Weights of a small transformer language model: MLP 2304 SwiGLU.
MLP neurons of a small language model. Each row is named by its layer, matrix (gate and up: input weights) and neuron, and shows model dimensions 256-383. Each number is 50 + 12 x the weight over its row's rms, rounded and kept within 0 to 99. A neuron's up and down rows have the sign that makes its largest values positive.
Before each neuron's rows, "fires on" lists the tokens most often at its 100 highest values on Wikipedia text that the model never trained on.

fires on: " |", "r", " World"
L3.gate321:56 41 40 48 46 56 49 43 55 47 51 44 31 74 47 55 58 67 35 59 49 71 55 36 22 53 75 49 58 35 26 61 44 52 44 63 49 59 22 51 60 64 57 52 26 73 58 62 46 28 48 51 54 47 45 75 61 35 45 64 67 29 73 55 49 72 40 53 39 52 46 50 43 51 49 34 55 51 50 53 55 49 45 60 50 43 56 62 46 41 70 70 37 58 56 58 62 38 42 36 45 49 56 41 38 39 41 59 56 32 62 54 48 81 52 58 49 71 52 56 46 38 48 64 61 46 53 58
L3.up321:55 60 43 51 39 50 56 37 67 51 54 61 62 34 54 46 50 30 49 39 37 35 21 51 69 72 57 53 43 43 41 54 59 51 65 53 48 49 58 36 52 52 63 50 53 55 57 23 60 51 34 52 52 41 46 25 69 38 40 56 50 59 44 72 28 42 41 48 36 30 20 31 52 43 52 67 48 56 48 51 53 32 56 45 49 57 38 71 46 53 52 39 63 64 63 46 47 57 60 60 46 65 64 68 56 61 36 54 44 64 56 73 69 49 41 52 51 39 28 43 63 69 35 50 53 76 57 54

fires on: " |", " of", " at", "25", " season"
L3.gate737:67 59 29 67 51 63 48 39 52 75 57 57 57 48 43 52 46 45 54 42 41 50 65 38 35 40 45 68 60 21 31 50 52 57 48 60 61 47 43 50 71 58 49 67 59 50 53 51 45 42 43 51 55 78 62 25 47 43 36 64 29 51 36 51 63 49 55 27 60 66 30 39 74 72 31 65 65 41 65 58 57 72 43 56 47 50 22 50 42 57 38 43 43 28 44 63 41 54 52 73 23 39 68 37 61 56 40 52 64 36 69 36 49 24 28 49 26 59 63 56 32 30 52 45 68 68 59 44
L3.up737:46 44 49 51 51 34 42 53 74 38 42 70 61 44 66 63 63 66 51 50 58 63 43 57 44 47 45 35 43 62 48 60 60 50 71 48 41 51 56 64 66 44 38 35 60 45 45 46 40 42 33 55 42 63 53 50 41 52 35 62 45 21 49 38 55 35 39 37 39 63 62 55 47 59 50 38 37 73 47 41 35 61 36 39 61 60 40 49 27 54 36 49 48 69 65 45 37 51 68 59 41 59 60 47 40 45 72 33 44 38 33 33 58 65 57 44 74 47 62 43 21 35 44 44 48 36 49 51

fires on: " |", "|", "oss"
L3.gate514:67 54 29 40 48 62 21 44 35 35 54 37 50 55 47 63 64 48 57 48 68 53 48 57 52 57 62 38 70 30 54 62 64 57 56 59 29 63 67 28 53 46 49 37 42 51 44 45 39 26 61 52 21 60 36 54 36 52 36 53 66 40 59 52 59 56 71 53 68 41 50 63 55 55 56 68 33 53 76 43 53 52 30 50 53 50 58 28 52 33 57 45 42 61 41 57 62 54 37 21 43 64 32 47 38 36 35 74 41 15 22 63 37 57 76 42 46 46 32 49 27 37 51 49 59 58 54 28
L3.up514:58 43 71 33 33 34 39 42 60 64 50 59 65 41 67 60 54 29 54 59 56 49 74 45 47 43 36 54 53 40 42 38 42 45 41 40 59 43 50 57 55 73 51 33 50 52 46 39 57 35 70 64 37 76 34 25 60 46 44 67 48 43 39 48 43 27 46 43 51 62 39 25 53 47 63 32 50 74 25 73 49 38 45 63 66 57 38 44 23 55 53 50 49 65 44 25 55 77 62 43 46 70 47 65 46 20 53 46 67 54 43 42 41 31 33 53 56 54 37 38 48 48 59 48 52 40 43 41

fires on: " |", "i", "2", "p"
L3.gate60:44 61 62 81 43 53 40 66 58 38 34 70 74 49 41 48 55 53 76 40 50 43 54 27 52 51 38 54 39 35 44 54 56 54 33 36 35 67 47 18 37 65 47 70 40 56 56 71 66 64 49 47 45 39 27 38 36 44 49 47 42 38 31 70 44 32 40 54 47 58 59 51 55 60 64 57 58 38 35 54 49 37 53 47 56 59 60 34 55 50 69 42 43 43 81 42 67 61 61 53 79 53 64 52 49 42 47 28 45 44 50 47 34 68 54 47 61 52 53 33 67 59 40 64 66 83 48 39
L3.up60:52 46 40 62 41 45 42 45 56 63 51 45 63 69 49 43 40 56 38 39 34 39 69 61 56 47 43 41 56 50 38 52 43 47 46 51 36 54 47 45 50 53 50 45 35 76 56 72 46 63 48 52 63 60 59 49 66 61 42 59 32 64 64 51 54 74 56 65 50 48 43 52 57 40 57 29 70 41 42 44 45 49 32 43 50 64 58 48 70 65 37 43 60 56 70 56 55 64 57 51 40 88 53 46 56 43 44 38 44 56 50 34 66 56 60 48 60 66 63 58 52 48 58 39 66 44 43 43

fires on: " |", " of", " on", " in", " the", " 199"
L3.gate1918:73 53 45 42 42 54 25 36 62 38 43 46 63 32 45 45 60 48 48 43 43 49 50 38 27 46 58 52 60 52 48 49 64 54 67 53 54 49 58 45 54 46 43 62 48 42 59 42 50 57 36 87 39 54 46 51 42 49 48 58 47 63 57 58 55 46 49 36 51 51 80 61 74 56 37 53 61 32 72 05 38 30 61 44 60 49 58 50 39 69 62 65 53 36 31 73 41 43 60 56 38 57 62 56 65 43 59 78 51 61 43 57 35 38 45 64 51 57 40 70 36 64 33 31 71 50 79 58
L3.up1918:56 44 41 46 62 70 55 50 26 62 52 48 69 40 66 41 64 39 84 53 35 56 44 34 63 42 41 41 64 46 24 58 34 58 48 49 61 47 50 55 51 53 56 43 51 47 56 56 39 48 59 45 66 60 63 37 57 48 59 55 43 59 54 61 53 75 44 69 44 41 45 57 48 50 57 60 56 00 53 48 56 31 55 45 55 51 61 59 53 42 30 48 60 50 48 56 42 46 55 52 40 56 33 33 42 72 42 42 38 53 66 39 32 55 36 38 52 39 48 48 70 59 44 55 44 39 46 56

fires on: " of", " Sheet", " |", "\"", " on"
L3.gate1195:40 35 33 64 44 46 58 63 74 41 39 20 49 38 45 66 66 50 52 56 33 54 42 32 35 50 35 32 58 46 51 71 48 56 67 43 31 51 54 41 33 23 32 43 57 43 53 70 63 40 56 54 40 79 51 42 44 44 60 56 56 64 22 64 49 26 41 61 55 54 31 55 53 63 55 52 37 64 67 64 50 46 70 53 45 64 56 45 62 51 37 61 74 58 65 38 62 42 59 62 55 50 44 51 56 76 46 48 61 65 45 45 56 43 44 73 29 37 52 35 59 47 42 61 54 53 51 50
L3.up1195:60 54 35 37 49 56 58 57 70 61 39 46 59 27 61 48 39 44 54 42 46 38 31 62 38 62 51 48 67 70 44 63 43 48 60 64 48 54 41 61 41 57 49 45 50 41 58 72 67 49 45 60 32 69 43 36 48 28 46 66 39 49 39 63 34 61 57 50 56 47 43 46 40 41 42 70 55 44 66 52 39 45 53 51 32 44 62 50 52 78 58 39 56 41 44 41 29 38 63 50 52 50 51 44 16 49 48 52 22 45 28 61 58 56 55 70 46 47 44 33 61 63 52 79 57 50 45 64

fires on: " |", "s", " record", "p", "ian"
L3.gate1569:67 32 59 51 45 60 40 57 25 41 44 36 55 50 66 57 57 42 52 66 42 58 62 52 41 43 44 35 59 24 51 51 49 38 60 49 09 56 47 37 21 57 72 52 59 43 56 27 41 56 50 58 29 68 35 29 38 47 49 71 51 46 65 65 50 39 46 61 71 46 44 49 46 53 45 54 39 31 55 62 54 36 49 49 34 64 45 48 67 28 64 59 54 42 45 42 63 49 52 47 45 47 57 32 51 62 47 61 56 51 45 31 28 54 56 63 51 39 52 43 36 52 23 49 42 59 55 50
L3.up1569:67 45 45 42 58 59 71 59 31 63 44 52 53 34 48 57 54 61 35 54 51 45 52 40 36 50 39 56 68 42 58 66 47 43 57 55 53 44 51 65 57 54 43 28 40 51 55 48 47 59 48 58 76 43 51 69 50 47 40 26 58 49 48 47 62 78 70 25 50 39 56 45 54 26 60 59 45 58 65 47 68 31 50 42 42 38 54 37 51 50 60 37 76 54 74 51 28 57 46 50 65 43 66 52 50 57 38 51 45 43 45 57 33 52 58 47 66 66 45 59 41 42 50 33 41 55 33 43

fires on: " and", ",", " of", ".", " or"
L3.gate2214:34 48 57 55 85 62 66 38 46 39 57 69 33 62 79 47 43 70 29 33 72 48 39 54 44 34 31 58 51 49 46 46 36 27 36 60 55 54 55 42 56 36 37 43 48 75 41 54 54 42 48 56 39 49 44 52 37 50 68 41 46 55 55 65 37 63 70 62 52 64 41 52 40 40 36 56 72 34 41 59 51 45 39 63 70 59 53 41 50 45 65 36 57 68 32 41 58 39 41 54 37 68 64 65 63 52 45 52 34 56 33 43 66 54 48 50 78 67 34 42 52 79 40 53 47 74 59 48
L3.up2214:44 43 59 45 39 53 49 38 24 54 68 45 41 45 77 29 55 62 37 36 48 51 54 72 49 78 60 51 64 71 71 62 39 37 43 75 37 45 84 62 56 45 60 38 47 50 35 63 50 48 38 41 56 56 44 50 41 43 58 65 52 44 47 62 38 35 53 67 57 28 58 69 55 45 75 54 52 49 52 69 59 37 29 69 64 55 53 62 46 29 48 39 58 45 56 57 50 63 54 49 71 41 38 57 45 41 52 80 37 27 53 64 49 33 33 34 56 51 30 55 47 55 50 50 64 46 50 42

fires on: ",", "\"", "s", "er", "i", " of"
L3.gate1390:60 51 35 61 57 62 55 16 50 55 68 61 35 53 66 29 57 47 60 65 46 38 39 42 32 56 32 68 64 39 45 58 52 48 28 66 73 73 47 49 54 52 46 56 41 49 64 73 58 47 53 48 28 74 69 54 53 55 46 67 31 57 62 39 61 79 44 34 42 53 49 49 55 49 57 27 46 43 73 54 51 48 31 68 47 49 50 28 42 56 52 79 42 48 28 45 72 42 58 43 41 52 44 61 50 55 51 60 63 44 34 48 47 47 65 54 52 61 59 65 37 49 53 55 35 54 62 44
L3.up1390:42 41 61 38 43 41 65 35 55 46 49 54 41 57 55 39 60 54 56 49 52 38 53 59 45 49 53 39 46 55 54 59 59 52 41 66 36 54 43 43 62 73 42 46 76 28 47 51 53 34 66 36 59 44 31 46 30 58 57 57 61 75 61 58 72 52 46 63 55 56 51 54 43 46 60 23 56 58 58 66 73 31 37 47 38 60 26 53 29 37 47 59 57 52 53 63 49 39 62 52 60 32 59 26 65 65 25 59 48 65 48 60 48 41 65 47 52 63 54 60 60 49 36 52 65 58 41 41

fires on: " |", " Loss", " card", "ay"
L3.gate941:55 58 43 59 48 73 50 57 56 43 47 65 47 43 61 40 57 43 52 37 41 46 46 50 49 29 55 47 56 69 42 56 49 32 44 29 55 52 39 45 26 46 66 60 51 58 67 52 46 37 77 73 48 50 54 49 38 33 36 58 64 71 31 54 39 53 27 65 41 44 41 54 35 36 58 28 38 49 55 55 52 40 49 61 53 56 38 46 55 63 54 53 50 62 52 51 43 40 50 56 44 61 47 63 54 64 49 43 45 34 35 57 48 42 58 49 74 40 42 67 48 41 64 34 44 62 46 49
L3.up941:47 34 50 47 49 48 69 52 38 70 58 41 56 49 44 30 45 30 41 43 56 35 27 64 59 62 51 62 46 46 44 70 68 50 46 38 25 49 44 48 43 47 80 44 55 58 43 50 56 51 66 54 51 57 43 47 26 43 39 50 44 51 35 59 50 66 47 65 45 50 39 51 45 56 54 64 43 52 72 51 35 38 55 31 32 18 43 66 34 83 64 48 55 56 58 52 27 54 76 81 63 42 41 55 65 50 42 56 43 59 58 68 62 41 50 46 36 53 51 42 65 49 57 78 54 58 49 48

fires on: " for", " of", " on", " Platinum;", " with", " from"
L3.gate2047:72 33 28 59 52 51 37 46 73 69 12 52 34 45 38 34 48 66 49 54 39 55 53 50 54 54 45 54 58 68 59 38 48 42 53 59 38 53 49 64 55 41 68 44 60 50 49 15 68 50 74 66 38 71 60 50 37 38 45 69 47 57 43 63 41 44 58 47 46 57 33 51 39 29 49 57 39 21 52 44 62 39 73 56 60 55 48 35 49 34 38 52 29 48 47 31 68 37 75 45 57 58 40 63 59 57 26 68 32 62 44 48 52 34 56 57 44 36 51 59 27 59 31 22 54 54 51 48
L3.up2047:59 49 23 45 57 47 33 39 51 63 47 49 37 62 49 71 38 26 57 58 65 63 53 39 50 58 35 53 58 71 76 54 56 33 36 37 62 48 52 44 61 46 40 30 71 37 57 39 38 47 68 65 78 46 47 61 71 55 61 42 52 61 56 57 37 48 39 68 50 54 43 31 48 34 70 27 44 33 62 30 57 45 52 66 56 85 35 49 45 24 47 62 43 38 54 49 40 51 55 58 33 55 48 55 61 55 25 53 37 53 54 30 43 64 57 58 44 44 63 49 55 44 39 55 53 58 47 50

fires on: " |", " of", " de", " Pe", " June", " March"
L3.gate535:64 63 28 36 51 70 49 62 42 52 56 30 64 53 57 43 64 58 35 69 60 67 52 39 44 57 49 52 59 40 53 69 59 64 53 70 51 69 18 43 52 34 47 62 81 48 43 58 59 36 41 75 63 44 47 40 48 62 58 30 35 47 55 48 49 40 50 45 41 34 49 48 73 37 50 42 70 45 61 69 69 49 66 68 48 45 42 37 16 49 43 45 26 59 38 47 69 29 51 67 43 47 56 37 49 55 40 66 55 53 44 61 42 63 53 46 43 48 49 65 38 50 48 64 55 63 56 16
L3.up535:55 57 69 26 57 32 27 39 53 53 54 33 57 34 61 47 65 43 61 51 20 52 62 39 35 31 71 28 61 43 47 66 50 65 56 56 49 46 43 35 38 44 59 41 53 72 51 37 51 27 56 40 34 73 49 61 50 29 44 51 54 51 47 40 44 50 45 40 56 73 36 52 53 27 61 49 35 50 55 55 50 64 52 38 40 53 62 60 54 55 62 47 68 49 66 50 45 49 75 53 55 64 56 39 27 30 50 67 45 75 40 55 43 30 50 62 56 63 47 66 41 54 58 55 45 82 57 64